config.toml
num_hidden_layers = 14
hidden_size = 256
num_attention_heads = 3
num_key_value_heads = 3
head_dim = 64
intermediate_size = 704
vocab_size = 1107
hidden_act = "swiglu"
norm = "rmsnorm"
norm_place = "pre"
norm_eps = 1e-05
positions = "rope"
rope_theta = 10000.0
rope_fraction = 1.0
qk_norm = true
attn_scale = 0.195
bias = "none"
tie_word_embeddings = false
parallel_block = false
init = "orth"
init_std_qkv = 0.0312
init_std_o = 0.0312
init_std_up = 0.0312
init_std_down = 0.0
optimizer = "muon_variant"
learning_rate = 0.00969
lr_mult_up = 0.751
beta1 = 0.9
lr_head = 0.00708
max_grad_norm = 0.5
warmup_steps = 0
schedule = "wsd"
decay_fraction = 0.904
decay_shape = "linear"
final_lr_fraction = 0.1
batch_tokens = 32768
max_seq_len = 1024
doc_mask = false
train_tokens = 409500000
max_steps = 12497
dataset = "wikipedia_en"
MLP neurons of a small language model. Each row is named by its layer, matrix (gate and up: input weights; down: output weights) and neuron, and shows model dimensions 32-127. Each number is 500 + 40 x the weight over its row's rms, rounded and kept within 0 to 999. Numbers have three digits each. A neuron's up and down rows have the sign that makes its largest values positive.
After each neuron's rows, "fires before" lists the tokens most often just after its 100 highest values on Wikipedia text that the model never trained on.

L8.gate136:494465544508522432480473566524491503480491493562525460400498583476564521486509487431497537510503491472500522456468434500489543439539482423442468433464444487461474567541545570539472504501518541434532501553483478521543520464485472522535451459447423528548466444487483395523419478510444518438
L8.up136:513456446440486464499495427515443542502529548436524515504462495452519479502489493468517521465436562456436455475482485572547539491514483465469478506543491557400476486499513502459522420501476379574550572490452431502512448566470495507548478529546499478479524528473482406502432461531508553529
L8.down136:558485535458455416499451535409462461537465538438506531504477505464530518497524528432472429434543513479497456490480576433510552527492445505515510521507528491589513485501508550508519515549498487551450480502457476570473500443512573501579526560472531569456494423516415564431462447532528539503
fires before: "ack", "ain", "end", "ad", "av"

L10.gate240:464462499525525456461535540549454461488515544497474505496470496487495462474451440479479477471591469414503510500546501397567561563392518482460484397576492514441514444542543418445486485483485535558467554452554557521551467428482515425519474501506468540476452415524488553505482534634501511519
L10.up240:506446459490506513523509524443517458569454448525459543522533513520516508456491505478498518481490487502434518491526507441528522471490525521545459514532530542510497507530470539490471475457410534498530429504535536434532497516545534485497471456532510477505577435467453495487552512532543520473
L10.down240:506561406494539522473521525498523516498502498578514505455557507524525430491452481489498479553516592483487576460494496458497539428451576494465559513526575540513452476470461430538510491472523513537495501561475557446407519474518456532536413472538463510461476484505479453511480547491496515498
fires before: "v", "ment", "f", "ge", "g", "ut"

L9.gate416:551472495530529503511555479544597513485587519523483527528516546492512517526571516504502441473482422551467443505409521544525484494486505454593566379544459536463488513476509499489517458449477452467449447505558599532478511438564501512494477550474417568498460502508539527499541510538514519517
L9.up416:437505524530439618547475486472506538531515534523506495420551454472562483481529513580495545467450506492537445588445516426510459531521521550509505507549530407495497529473549476595508491458475584452547491548498558512583497439515471477521515507510502478545486458472532550514515534490493528472
L9.down416:491529494599504465528517476421556562548517493484483491550439512494485507482564518505482456431524517495513500511419569475441513554446519502547446470550603509527511510510482444496482516549480454507524468537435533510508463538488577570561447526490485421498584458550479478513483504468533493411
fires before: "d", "v", "m", "op", "am", "n"

L2.gate429:496568421502432470460495547557444554451508505550535491401482438526485462413406493517509548413521473453519509533503519542532491419523475576537533507530547469546437523518480497478457476487490464530449555450548512465485505495534486487485535560475451419580443588501524461496566410494525548484
L2.up429:515464529471476469462479519451462498548488387542554541485490496477467461437479522530482500475496563450450444491466571504512512512405500470509520514465492596448446522563440623453433475492471526515432453544544446387446480498519566451433498515548502513502494456477535473503538516506504559489
L2.down429:478469588473524483560531533560468486528503480481453521484529422542458446475581523459539505518545464517493541530487418484554547527494471533555447535453500584460536502576553463558456397515556518504469466500591539471465521585558444526528543485538562493512476466444610503532537494564504524535
fires before: "ed", ".", "y", "ity", "b", "t"

L4.gate694:554509548515516448466537565527489547535471517500539489474487490513503524486487509433511462473463454486541493532466513452519523507455540439445528492475441443483388504513465485480509469524432541471466499505539452506492495501486522497462625537542495538559433486489491540462509502489420490465
L4.up694:558447458500493485543448526570498531467483533444475497505533474485531499469485503457498487510507501490543434491586491494500442536583493450499481494520498500475498377544503514465485530472525498551484558498505479492518469497514500459528477496490518502499554523500487469505465477487505573441
L4.down694:488475445501541522469516569608536505481480461522516582446529456489518539444453515546414550405475521493512577518513529446485494497465529477521508434490543470517428502497534495517507502506459556510566417508503450487427438493541490515535557479495510545492510483481564499393538415537483471531
fires before: "ed", "y", "ation", "ess", "ated", "ates"

L10.gate380:503438514502590560504569414497506566548474493490489501461435431525570496526504472430465480517517491466549459564513417517499459412466434479527461490461484523554644455518480482529526442507491549496525468542530450508482517573481520485510508534476500539505517544501529540502573533489577476503
L10.up380:488447477455528556490521485448500441498502531538503441566524496510524503599517497465573467450523458522574542547478416458537517504548504597567485485459490506512542422555456486532548557455484462437532508513425482517481496441458534476565515562483538534454513520508506506498561537547551441451
L10.down380:430537422539486461517502577529490482492517507535528490495513546485503512482511491546474477507533523471501529494573443457527464470400457507538451489568453476560589477537571505492520554520577441528485520566515520533444524506510495557472558502501538478516509517462508508552513495515496560552
fires before: "ed", "ing", "ived", " to", "es", "port"

L10.gate490:507482521474544488523523456496468526516470482499533478560495546418541518524527482564560549486580472444549514512583434510439451477471554455478549587461466568504411507547500490439485598483491608509463488481499499463498483500522525492454488411589474526564552477603567478388557533386514460466
L10.up490:585481513522503584431536535499484495517523550484421512489532538533479531463569474511570489455430558492487502489556508459560505533459525459426502534497459416474440504440462469547489466482587477495489556568522536581459450581405540498499463527536537540523484496468422451571519528507438497527
L10.down490:463520533458518543502438548502492559445488517502487533511502493447513459468542464496504449497481516587507548511458503458541565615601534555539524497512452555501466527410437517511493449518448343567547587488517444534463534531461543464514461534492474462532482517403500519555485527459490492493
fires before: " ", "20", "em", " |", ":"

L2.gate103:493425469465453461546532481575498472434444546481472520485499435440493560564472492514536501487533506546538447506564538497568563452533414424421455477551469556433493474534450561497503548535526512542533548459452462451522489512459490525481489472447498478536477486525501451489491567539544522505
L2.up103:547425465491517471534525489428439463458542508516440523483565452492478495515451490459508422471510554469578520504526490466534498488456506449479464445553481525491502542486529464524500475517490502513457499380485474424471465459470495491548478410526531434527464428473522504433568579555508455499
L2.down103:555504515523513449507521468462507544447482513455492546570548504417514492544463475468527473518532551484503556526510558584509509530552539492487447432467430458504569571555473501498555470464517500512514479458498550521448566439564499540575515544568511510407460428541486470489508513525571428477
fires before: "vel", "ad", "b", "v", "g", " C"

L10.gate563:528537506547507570500446476507556535385485464506528529465519544520515513518524506484518415446524491542533478581518506519554409447476481438405508489574436455461539475478515528507504456487512467520498468487445548463534591469474483500543475464488492420512499518540535529490517464581494500478
L10.up563:505547569475537490562478519496519521506511462544444500544527486510491528471462563489525497402556505525584460509510517529501525470454515511507526494524554529444555426513450491540470466534525492497543523566558453557448577513479463497483497460419490522472476485516555500458506567529487488411
L10.down563:491531454511481473463565510487339495503491530461555496479552556564481504545481506549561476439540494436524528471470477489515515478464472494543486553432467479474474513530501502466526521477484466502537490502546527493436555507567453469546507487523534477473505493609522485463441493509523506502
fires before: "t", "ch", "my", "m", "r", "g"

L9.gate414:514586489572448517493501589531506555506436527483472442502500503498426570521502478556478493543512477479498509566492498414484451527500464517531504481529522483508543506498544555498437484465493545475453508539440466510566470472475544466445560520430463478510481519487503473435492513540512463572
L9.up414:488506485527485481480471563493402499554526550438455529435487483539619584458537540556460427515561503447462473469493533508451546478495549496577525532595500465548477434495515457438526500527537510533463535576462542499520476568476486436431497483502518509503468497558450519459524460476476438416
L9.down414:496522462516472478525575518513453467521493519427443429498498503492513512505548469558504507559647499500602531468496546458469438523483535529561546506490517463521493542511479490479526482545471427519503513542495455505469464507460506516533445460528530491532485473484465510554557440509518553486
fires before: ",", "end", "ral", "ury", "er", " to"

L11.gate3:487490521589526502475587563511546505494445500436459453478515556471482508461556481437559501603477509519497493484481540460503556492564437464505452500528420478537488488555480430535522484466467486505557554515575458588441465532520529494472532562421518520520499510547475462452544481566442499554
L11.up3:452511502497469420465556532506554523505445565494567530499437548522583497443533441365562562493464435491482453495430489442595536483550479543487516496461487532540517465530467475543429530490467501438535521514508451539451499508502486486461404528506581562499549484487552493387534481478467544532
L11.down3:483447450520542499483481544533407526495536523480602551448534436460521506524553511537470542567548510498469470450462526487452467572482553536465454448570490525557522506555509532568593472508554452541500525532536538445540466466526510473524468456498467518516480455471504463516423485443519412504
fires before: "ing"

L6.gate486:471435482525512511483514527487533510498527543470512464481511536477551541463548420540514480482520451477550487548449427437480514506536414535467565457484469515501565550500526569548474566527479499528509547504518451460540449541469558484528510513490517543536453519519548534548562516490503428474
L6.up486:385483464430531519525508527498464535488490557547491421408496500481506474444493513535573477511516507428469466531402468480509535486538491479509472570492560542461515448500553516548509535491479489507559519530494459400516490484499442474425471429403535580530487551533463501521554505497500503534
L6.down486:484552488509539557566503547586540460575576499534455473482455498440445506521499505500520456577500555543418508524534545455455457497457547535481444557464498511481550532518473490506530442527503613471502468534510469476509544511517504443447435513484512493476550588547513484544448531454473520465
fires before: "ro", "way", "|", "ing", "or", ":"

L4.gate156:474506513543528497551468476417538435519494553595445448561529460530537558487573532474509464457451477507474465485494546511503511495544557556468438509531450516515479578417533429453483469500523587528510442567497473594548572457490499493465445531488491471489502480498506450512480405441442509507
L4.up156:466432456421558441501509480460476452477529533486493517512501536504583490456547521464536485518497493466468436529499462448509514583494531530553568486563516532493507509537525453492467581532500453510471470486488480564478516590492432439409512529463438514515471480483499532440564442515472469488
L4.down156:506425482518464492475476476475537459471452517559418564414472478548394449464521525527521569477513516466504450470537459449459492515478477500493569500520458436465475550514491520459506498616493464464547480554530507512488511543510423476390447434497462543554516424513536498486523458468445563577
fires before: " ", "end", "ic"

L2.gate422:575531535398500538501576433517519503522525515525453477521525488476482440512446510431461488406513500470562526555453492555451520492540611495433422478519464507476537540467486490499409518461504488531451505516451453497445511529514505449489434476563533489506484447466493459502497507495470493505
L2.up422:504594535498451516422577414467487491472549503474497482504492464517495465494439548499481486518544539441554522524498489523469533487529518540517500438536464517528522432506495457487508527526437520496509543535490498503552515475548526534496500582432529442513588467516476585516505446508494510539
L2.down422:468512581555461571523506444467513525518494539476546548526522469495592503500485533524502514448452513399495455496537535513481510544576486498499459464532503474545490498488570437509489486522471390420503478459513478464624528583541495496428527531477491466451550525451454463525589548416565448474
fires before: "20", " |", "ter", "th", "u"

L9.gate176:489537431471493508485557489423523511552430505466461424433517558520455486486468435575528495483509519478469465519548494547575513502523563497496482472547470495578476433561438549516470517432540535550430497535519470442470487487527458504542471505526524496548548509480478540487505498501425414520
L9.up176:480513490504557457484501476509549546515558520495505457448527499551512522495499430549518432547472514490526537519576560421465502516498503508495406516561497488512426468506440491494413464471511541452504527501485495455505555568488514489551511549449515522466531528493512482475508517523544470428
L9.down176:565510469488497504528542582484480532504523533544506390542430534490497552521486485425557532455476473506547500430526499521512491508491484507547508558482462551482467512548490585525509453525503510400520535464520464470454502485540438444591486494489515516515531527534432494494561515539463511471
fires before: ")", " |", "\n", ",", "ia", " and"

L2.gate522:483540472511455535528567496512498513520501459565491471440412551498485539531466530499550472514488528463463465425529486518437498475543540513499510519460477527441426543491542570544543519513496444555491469474476519552566524467435500530435458499516443532472408509402493509431507519520486522518
L2.up522:464406555465552441483540473478521516457536518505497530467596518477494587507528580515467465497515482504478496534517554456527581535572515498446519485560506447499499497450535471490443450482508479525521548476475506510478510562516546431442510527490617522491553545577464514568478485567487567537
L2.down522:455417546484480474491576525489457477502449550556474486444444514453460519537481515474586512488566509436506519543514492499558496462556530510511556468585505546469509585572471497531523510518479441476511448498520472446485529509536509510494481569493492537463465511518462515495473479498604566555
fires before: "end", "ack", "em", "ed", "orn"

L11.gate53:473492440465568490440422571549510475442504552462444527432518503519467513518475426513498411442517465540457524536530530557551455498548492432490494455546415508533401535487484528476445527439538532426466588493505488576520536490484528535445512535519466545537497521488507473524469476452501462529
L11.up53:600473506491536556437442553473476474436470487501453494446481529515480516516482525544430496460477484502456507560494462525488546501475542440435557514460477507517479494482532547523455448534479468492470464589540484561475429568527451485556504462446472532524601511487471536464507518496480553513
L11.down53:537515382534528491405481541465486480463487492568536513502516567492479619416520526566472517524563579487524514568474476496495548493508584499518493509467510482453457493484496527471555430484504502529584491533548484473424496524560440507401480439515588504541494417542554493500455490520480485563
fires before: " ", "ri"

L8.gate62:443475501464428510517532513529493495519468474438502478526439456483478507543512448506474473526471496510453453412420496574492500498583466477583486483480486500444521488539515524524497563419543552594481494552529485442471552462446472494530551516447451534477535530512538452502470465484483501497
L8.up62:426514519517521390499484453520539437442439520439512491524542558505539456512447495507495498473472514471532510527548569472499474520550500528470510471471461476449553443519543509444482563525529579496525465457469566442589520449461454459514529463537490460498524474522504475487554490526525481503
L8.down62:521436412499472466577549515497489513548446469506491500490552466441487497510494560473512461523527541466455495465446511552514481560523517521502508486502406559473542527447471485561453522433507552570513478480465541471493479532520524431539529499472539484528508498593523475465497462533526486512
fires before: "ed", "ce", "cess", "ious", "k", "iet"

L11.gate601:538466525457565558476506545487546431481474504504539448498529491470468462540482605519501538463545462558463532445470488538548529523480545474499467485565438461494509468497523481521417506473536490502450494476545471464500470433439486511522501475420493484534479549503538492442434519516451453472
L11.up601:541461564459560500515511468500475448428460576502523467484566586444543489580543475514441523528491507475512489481490474515578539521564501641532522555463493575485437534512460534528496434506529527493499472533468536467540476535499522489482438431537503466434559484550421510527487460487518502430
L11.down601:484523507460427512493449505538563488503558494555466459496520472476464527474496514551499517490476511547459385512590428494522445489487515473509522505498502497534536502489457512513465495457474341535470429512541523519513533538511541455555443507483461460476501503511485503476461574546497515527
fires before: "8", "i", "7", "-", "80", "ig"

L8.gate228:477487499515525481551539523433506500472513448544510440493448482551513465553478452551430495455523452507520458553493451524539512505497501492527464513523444482521554482506497477529440532528493556482486479548561548479510503470535452530515491483542499434489445502493554520526465425548504535478
L8.up228:489473511538516478467516456530486522493575436519472591444497488513467505508486511492429513500428504412521495460522518493583499470558459532556527536533460505515517482494489541495489554441537538492500514494463574533545518492529595450477459554547474556536538409464508489401459484584548532479
L8.down228:475555511506492495403542510526493538477509487519514486569481515499414454474497506484517494477526495506502505513456462500545518514488486435492466448545567453496405412491399464536475505450511530481472459466529521580487449473513416529495442503434469523473505476445490531501496542471495395499
fires before: "d", "op", "v", "m", "g", "n"

L2.gate104:562507539460477474569457530491514440457534517470507557471503522506485508504457540489447474442478525514449607441475489539488532491549481443440514463444531445518487576468536453509514484493394467469510559495444495566571511542483491503529462530532502501461455471497518536519552435461518497496
L2.up104:542540475531517527452438527477572416444557494473508585429493522503435534494476529504467488492469551460473536472551528533521488474522435442450495446488517438454486517421554486510531535508454437453526493502477484548560511511517494519511497476462546423428439441481492471462565490500518460566
L2.down104:495539413590455459515457477504595514476495398476543515528548494470517476441523492473483508580497492490428470533533494487548543449507556456489522469429497444514520505419478561503500511490453448482548599594494490543595515522577518497570412514455498462523452493508522490516539449468487529460
fires before: "in", "r", "ro", "rib", "ain", "est"

L11.gate199:485502475461506498581511492543533520457527461512439454527470515479522481405488498480426503443532478530515488461483573427482549515482546486577532580520524480530515456469465463503444535535538480461517473583515522535501463485489556512484478590456392490440480511485514528481430516502550562494
L11.up199:441445448601518465515482490469492546510551470543533471475506502498571480509456523501487466481524499496526564504542481541488475463475486464486533552533477513588515474520476473423509463487521535494534532465449440540468458536527589472541490484503396473494453524501508476510492472396517542507
L11.down199:474525498456473533478516498505517499487487520558479543480508465507474580511465483488452506465530538533480504535526512508521522550443483487585511492555482445508511493486428495553498450486538271524487509557567545479499568506529492485502474575481449521480547490528519481526481522489514469499
fires before: "2", "7", "6", "8"

L6.gate397:527566537496505504514447528593531523509469475392507443498507509497489545474494482494475540589553561547538482514518444481467504537517536470531448531503481539498490409546476549428499554484511587467512507494400506489484566496534497423402628525512454487447507508523457570504489556495507526520
L6.up397:470488499515540545475478461517516417482489451460481533446476498493504521535472446439575504399503488415455518503505512471477525493490467494484490484542451465456453466496500474551500561519506461508390470440517587514447467521560505501466518478497457545473554417432504496513414485446500476483
L6.down397:498483554487594486545424564539462542510442488522518504427521488481467549569495504530529467454513513569487446458505501496482490508432498529519476478550526438416509462532558473465470527497496506402458478503561447529454471460511503546504565534470517526522505521580507510512408461454532521539
fires before: "ry", "y", " States", "|---", "|\n", "%"

L6.gate371:526575502477423464504475553531509512493484430442526502502540468504495530530546475526484431457563435514543460512458496470529418400535488586499492478500533472540467513534512521481461444493508620472551555477468478485443504495501464532534523492515506543507433522517534499524442538516538542518
L6.up371:473517520440560453619537469539465463514472524437538518430499495475530520434457507536479513556490485416527467491570476530499464489476540503466554543534491519493513502463476493476474472477482483482545567522510450537558561526463555417538451487559533513522571525440499581500459488455466519534
L6.down371:499546540466499493467557527461481498434465510460437487506541570476402478466463490529558533511496511464555531521531494489550463470491574493470499463488578474428514380539467541488511500492564464505451504482462482495495556466542509567540534549603511519491590527455509527572440492509523416545
fires before: " ", ":", " T"

L6.gate122:478527490541461417536415485529547525536432506454557565455523474491455554554513469518535460467535546471521576527514451481551491424501437494515529553493481516467463532484467465457507518434469559483463489486439521522524557550447458462535589444460467451551498526510501568457538503505513394488
L6.up122:484555495545512528523487575497510519443522606542522548528472522559543461504503503500520495464483525528491528504476490532457479462494496482498505493516497461508509495532558566497499464445547492399424413502517550441446496456508431561529526447490487479464589479472411479518511449497426433459
L6.down122:508473485433442515527455450518534521555465501483563500500513531500452485537472544480484436503542461470457550475504483511517512463510526489500524541506472489462430463475473481444438517440519517454521483551553490547510454506437513474529491501497477450446409575531467615483469502556505457444
fires before: "=", "C", "S", "A"

L8.gate122:535505479474502561490528534477506537475454516513485502464536574469514517593466477466581538491493526473553552464489486496427555460478508497472524567457461485533516425483495470506555471489456536589530419491468553514542456480553532471487548490517473490563454533495466504500520521515497512592
L8.up122:552387580520425529523534459451463496501532571561545511456492523491526530467479523505508516490505487459407452514490485547561508551477544515497498545509505552524534471484547404529495528520475467519560478454481513477477535461499474469518544567507467519540509460527462469477532478513508452551
L8.down122:495531517551507546473561511516471495509531529558468530520491526458524515477524452453537509419487478510463451493475562562494464478445526489500547534512509479537464513528413547478529529537531472375531503451547512538558548572539561484465506523481490553511496462473468526471506479523517537478
fires before: "on", " |", "ite", " "

L2.gate345:517518490525534531550506446502616476564507479525520528438477451542519479530464411532529510498470574495574491537507434488455486521518524482510498498500526418534503535500503476574526572539495448529510548503538608511400450566486525546509531487531513496481492537541556433521497435502442471534
L2.up345:503553533444524544505499494501534503484531568487465433474532521485504552462463444506513514500439430441526507503503516526472449469433514509552555481511605535530496513437509515466497541450555530503490467543522504551390465586514469550494429471461501470562511511540492507462506550513501524566
L2.down345:511494504450494465447554455543515466513506489466446513538459473531539568412499463503448515566476478527496464407498489528512519490451545483522502428502522512487549499498494486453526479486461473599588536489497490596479458522513524609449454569533528513489476421513432487532513455477529602452
fires before: "n", "a", "is", "y", "ect"

L2.gate692:502520482482545461499492529550496432495512542483486542540521515514507584517448498491503529499495480410478534530504546454535493431489449470445478536476469545471545523516515474548444554476469435485600493469601526471492555510537571495487494501455503531529457545550529552479507501528524491514
L2.up692:431443494479480507453496462540573553536500523511491565431462577526455567537472531457505514556527566475510517546498512459467464507517445430481453454473561549506515547446541545494543474541535565399519509569455434443455496511448494502497449431499533453445506482564518526487497527465502431505
L2.down692:542511530492573455578525437496584457480504475535491513485486552456498553512517492492512461502501485536484501478506538507498511541513579550457465568434491559519512454515455547472490531462492546494545523502622516507484473478454498503483443590450506562550485494494536481491519418471481455476
fires before: "in", "rib", "r", "ro", "ain", "est"

L9.gate550:518490545510532522463493450533515486544545482498461532511409548452548492504450506507526482541481453456511508513480475478523473497444482503519464523507540472550455425551482463526562485493444519468442520495478547445494535488537509535498486512478445538602470549514519499437489546462483540465
L9.up550:447545566498536465407530529499479571500533557520475481500450590534582489552490478483495446478543482464513508547540560570468466523509443476391491477472454476533476467502528502563490506470464481483489493493508443472468533539451519469547516590500547542487434516515523449482499485533517448443
L9.down550:543443535498519520528456495481601478511488565454442486528488501511431540480486481544577444457535417537492494512524505511478484473600468441529503501486561460477540492563453481558500543480525407472508469549470500498473516447461486542529514515464463539578470558509571424459489560487579488530
fires before: " |", " in", "s", ":", "ist", "\n"

L8.gate20:497504517483580543531451432513492469487545511410500482494516471503464517571552490504458478482514471506525480504486475522499491574463492539497444540503473509534411507485545523570465524420515491514496455493477470465502457559521464477476571574468540505531505425517444517501500537472537490455
L8.up20:505497491465471490593473481510539494547504579497531490528531470473468532540581518497489526477547512465531467509522508471522511556514414548471508524484405529529440507458420509508503531426485569405539491525543526475429447502487482515447489475433489523446525480524427504539480555466536428497
L8.down20:476482488474542570487463443449473551487574512436430549506457514486442499458482519520550515447498539512515492534512478582578475475429487471455449495511549565417468436571511506455454485542463447521506513476472504478565508570502480495484496520533497575543451466526530469564420500513489493479
fires before: "ol", "y", "il", " E", "2", " T"

L9.gate102:520499553475541433508518531451456449483503488553548482470487458451512461494467516543491512461494499519554500575484473532534524491495468519582541519497462518514514512569492606418538544496567525460441574524530485481401505569539495535511416519432565496458491463499458476433480517464480526500
L9.up102:483502572580505489442493544497494412575583402527533479512529574471535483524417511510482505528491471585555535535612503445482468490513481466476438498536493501594449490459482504501477454528525501503510572510398481444547567519549555479459512482493556489514462413478480456563486532538524530497
L9.down102:532527463489500519593393514531481600466513533470450568506460512562422513501528450443455553480458542482483490471497500509478522463419520480496557508452508521436541505495530503534494489508486463447450486455553548574513460481457508393540431457585462463479556509530486605465499495453472482542
fires before: ",", " (", "\n", " in", ";", " |\n"

L4.gate691:448501507394614472564471520427519529526475532497491508573613473501483497454545471428504449463527476478496499561455470487476578461566469543437449495533484543486466469472502472461442473468519551512443512428457544510506426473485573517468500454422470496565493525467526455513509566498439467508
L4.up691:496528488388510519482538530556431479421446495576485498543512489488519462456553439431518481506462481557473478496493488496480480500518492541480602455495499460477446503555459471457503433577425500513515520459535503525533535467516507522482574411491522450518534485510534463561523526546478492556
L4.down691:540485444522459555458451503536515477511515478516436424545507485552471504504446564522495482534534550442491485543562511501479521530537463466444505432460521505515506450515394425519564489522484502542542477506615513495573529585448529419436505472480514530532456501427498517504508504544469461515
fires before: "N", " ", "2", "B", "p"

L11.gate647:529575518475592532562472528448488444509448474566494503474558540443419463563474477469486496561503493544476523536510528575520537525539465502494527470495481557515468436569471532492529521568510481417492509515559455513440517526468432520539512517541475492500434493516539520492487522480499541523
L11.up647:483454509419509475453493550482456440490447455550515482489453512439507459488450542480549546555450499523516462585494460438536560520484528532543469467586492507538504464540526448481454398556526481465464462458453467489519459474527497473479536435538483580543465506546503432429489481503421549447
L11.down647:533479490472543463507426531519438504414591472611435536535493421541497603538531521491457500500481528410574491402475497558457478532455536512491523476508532422533417518490507422548467497531475476525534538589449559466505480503517533523483530499477517458494495511538518509522546475416432527553
fires before: ",", " by", ".", " and", " in", "\n"

L9.gate625:565563529551566512456423511513568508498541498522494500431489484473492466468502561429411508519522524437577461471498437485517429633536469469483448442493466474505498485557551475545458471564432497493472545591502499553408488450492524500525469534492458474524551498504503495482499495472544569519
L9.up625:412473456378532447506491487449514476471448541541536532586437483460540458503488524488576488475586479504524441514485507513490495486493528483402521430505452489527513553501572444502527479509518500461484552517562518486490499442429486491476504474576513488519504471479514498526505470484494559549
L9.down625:456599516506455536580460511464523495527535484538534499552528505506530500532429459530513495569427548451577443441481528586539484502523523475474509491473421452470491462517513467472447523469495514523505500494539467500534466510521466447558463526438523558554486517570441457475571448536552493492
fires before: " to", " for", " as", " in", " by"

L10.gate155:550533502561399486505514562493475501483476511474490432515514570492435529504569481481520506478485530566561470480562572452496448494495463501508464563561448514477569530468479517580441509413483500423516509495568438475510505610459516556535603516475490485531440574490481477424477462474537486543
L10.up155:522572462486481406437471533507410528540514533526410463551533522521469499570506480507547475515520462504437519488505533521641442550440457447465453494499431476533467450511558443479493514497559463531470491484457529430486497438455526477438520480463514494491519447494536463486492448584581505545
L10.down155:459525461474516546542473536409540506512490516468420526498493474502439470486533485489474517466545457518571422491493469460517539489485489467443531486488508477495477565517502553539492440462480533466497543504501565476449493538511538526534503502464421525481414426550481544483579521503501492476
fires before: "ce", "c", "ch", "ced", "d", "my"

L11.gate600:545466498471490531558515510526499422449554416528396505443481478513495487589464483520509536546544550553539534516496530439554511487517459528463506438491491540443470572495482582421493522489534505470457448474510477383533513509413521475503507556533520497540481478480529517493503505569553521480
L11.up600:488566534569474546493454504492465526510567420428488471461483497554498461540525451582582450447497501528513499519435488475426542546423542558490497474497519505490505472510519523547568456500448509442457507529585453494432455466469475543544499479471576554533467411462494470534456506540537522542
L11.down600:527558478529492523455429533491520523479536533564493517414437499587495490507557474476500456573457521475520490490438573477515509489494556494506484471578533486542470553518498515539468497526477463498568532494532465526528553462481455487545524482476562481503452529506514509487557460497485496473
fires before: "t", "ies", "ts", "ch", "ound", "ion"

L2.gate378:488498431512559408506488521456436514444504483501539445490481569505568553519558532531470490425488572548538541525521469450477511429436523465544544454558511506526561569455553493511437501432523470469529484482499472450534524502473505522541550519512520487485471495481485585478461389432527464498
L2.up378:503503503522496447469488491464448456488534501473473428461468541502475548443511530467522482450485466469496481501498481526490443479505492552513511486567520482526517544437570506507435520487525378472477503462593484491447532441491461502522477492447512526619472553529470532493525474433526415523
L2.down378:476536437564555452576460465436486495456488552476421489487557537481474548522528435524536458517498483532491467483477569523517485489475404467468533498527466542506497467494453524497530497467504488414594544551552525527503567510536493517558527549462482427517439493522585532516553456492547506492
fires before: "t", "m", "ch", "my", "c", "ound"

L2.gate671:519544486467547440585515507526457509474510510456497518521542514528521523569465485578523478511482551485523525547478499455517501595523503456507433494551546489577497508588420451512493484505519489525547472559534477524381430489465521519534525472521442478494524465522446517464554491566529489501
L2.up671:523458481517472519545464468513470472486462487462516549450496517535551449517431503470520446505499491486494515532454442455466576534508438455437478526537475510540507364497480580457474495559530490523429529503511533475473547472511487473460477463523541525495435443580503451428397476517569524456
L2.down671:458545545561485433516536485484529456524463397441455502478458458553470438541421490543552524511542550463514474504493523413477436536515550460456459458584474530502518502545464492543458506463465393569504477568589459538442532477477544462574461482463452463503528471482495496435515561546541514508
fires before: "ment", "ted", "ge", "v", "ar", "g"

L10.gate321:494507555443486449477507526548490499446496489412534492549451501526467454397572560463511515480526506464392465499445479526501597513580463503552484583482495481480506374551481475464550557523500471474437602454518463494431478419521455543540478522526535501549546522499510514519569433516516472504
L10.up321:512521451469465470559525422439522591490570499477581498554404582476528545472421545509441451558491512425472466515474503520549526459547474456503522456575555503430558448472471515471499565514444463489477483567566483500500463472476477481540514507590524472485456451422486459504505502510468572509
L10.down321:585428482501462497516451492482447526497420446567494502500593544486470547454491537470456466491486540518504435462528536467515509495460402420444512493548443542530529500474540530457498421461528499461463531512544452496478494506498565527548491471428474546486503497494485518520515547454529434588
fires before: "ed", "ated", "ate"

L11.gate612:481439508519539476454434499506524521552424483488523523466538492528452475530457514483466506522469528555562504517533559457580584573482461459549526438488403472509473495510465469512514508462472488517490549569624505450487486447523467529522487554555532505542518460533529484471434511492543458598
L11.up612:518481473549500556469550512509546543514491469473543507438539519483453475487507562437442460513432528504567458472481443572486466543483544504507531508542488534541495473523505508471441429573468470554541519522531487498573554462441522403497533506459508483475530505538446392467505493505504553553
L11.down612:508493535431512419547552604516491536490540514553436474514472499505538412504515511450473524463517471408577454514483550459489613486508476486541483487481499481525553514521516453578544534585430422496469447498378504474474548446550443525551504574457523500467576443483492478560509525496471478533
fires before: " by", " in", " as", " from", "ment", " to"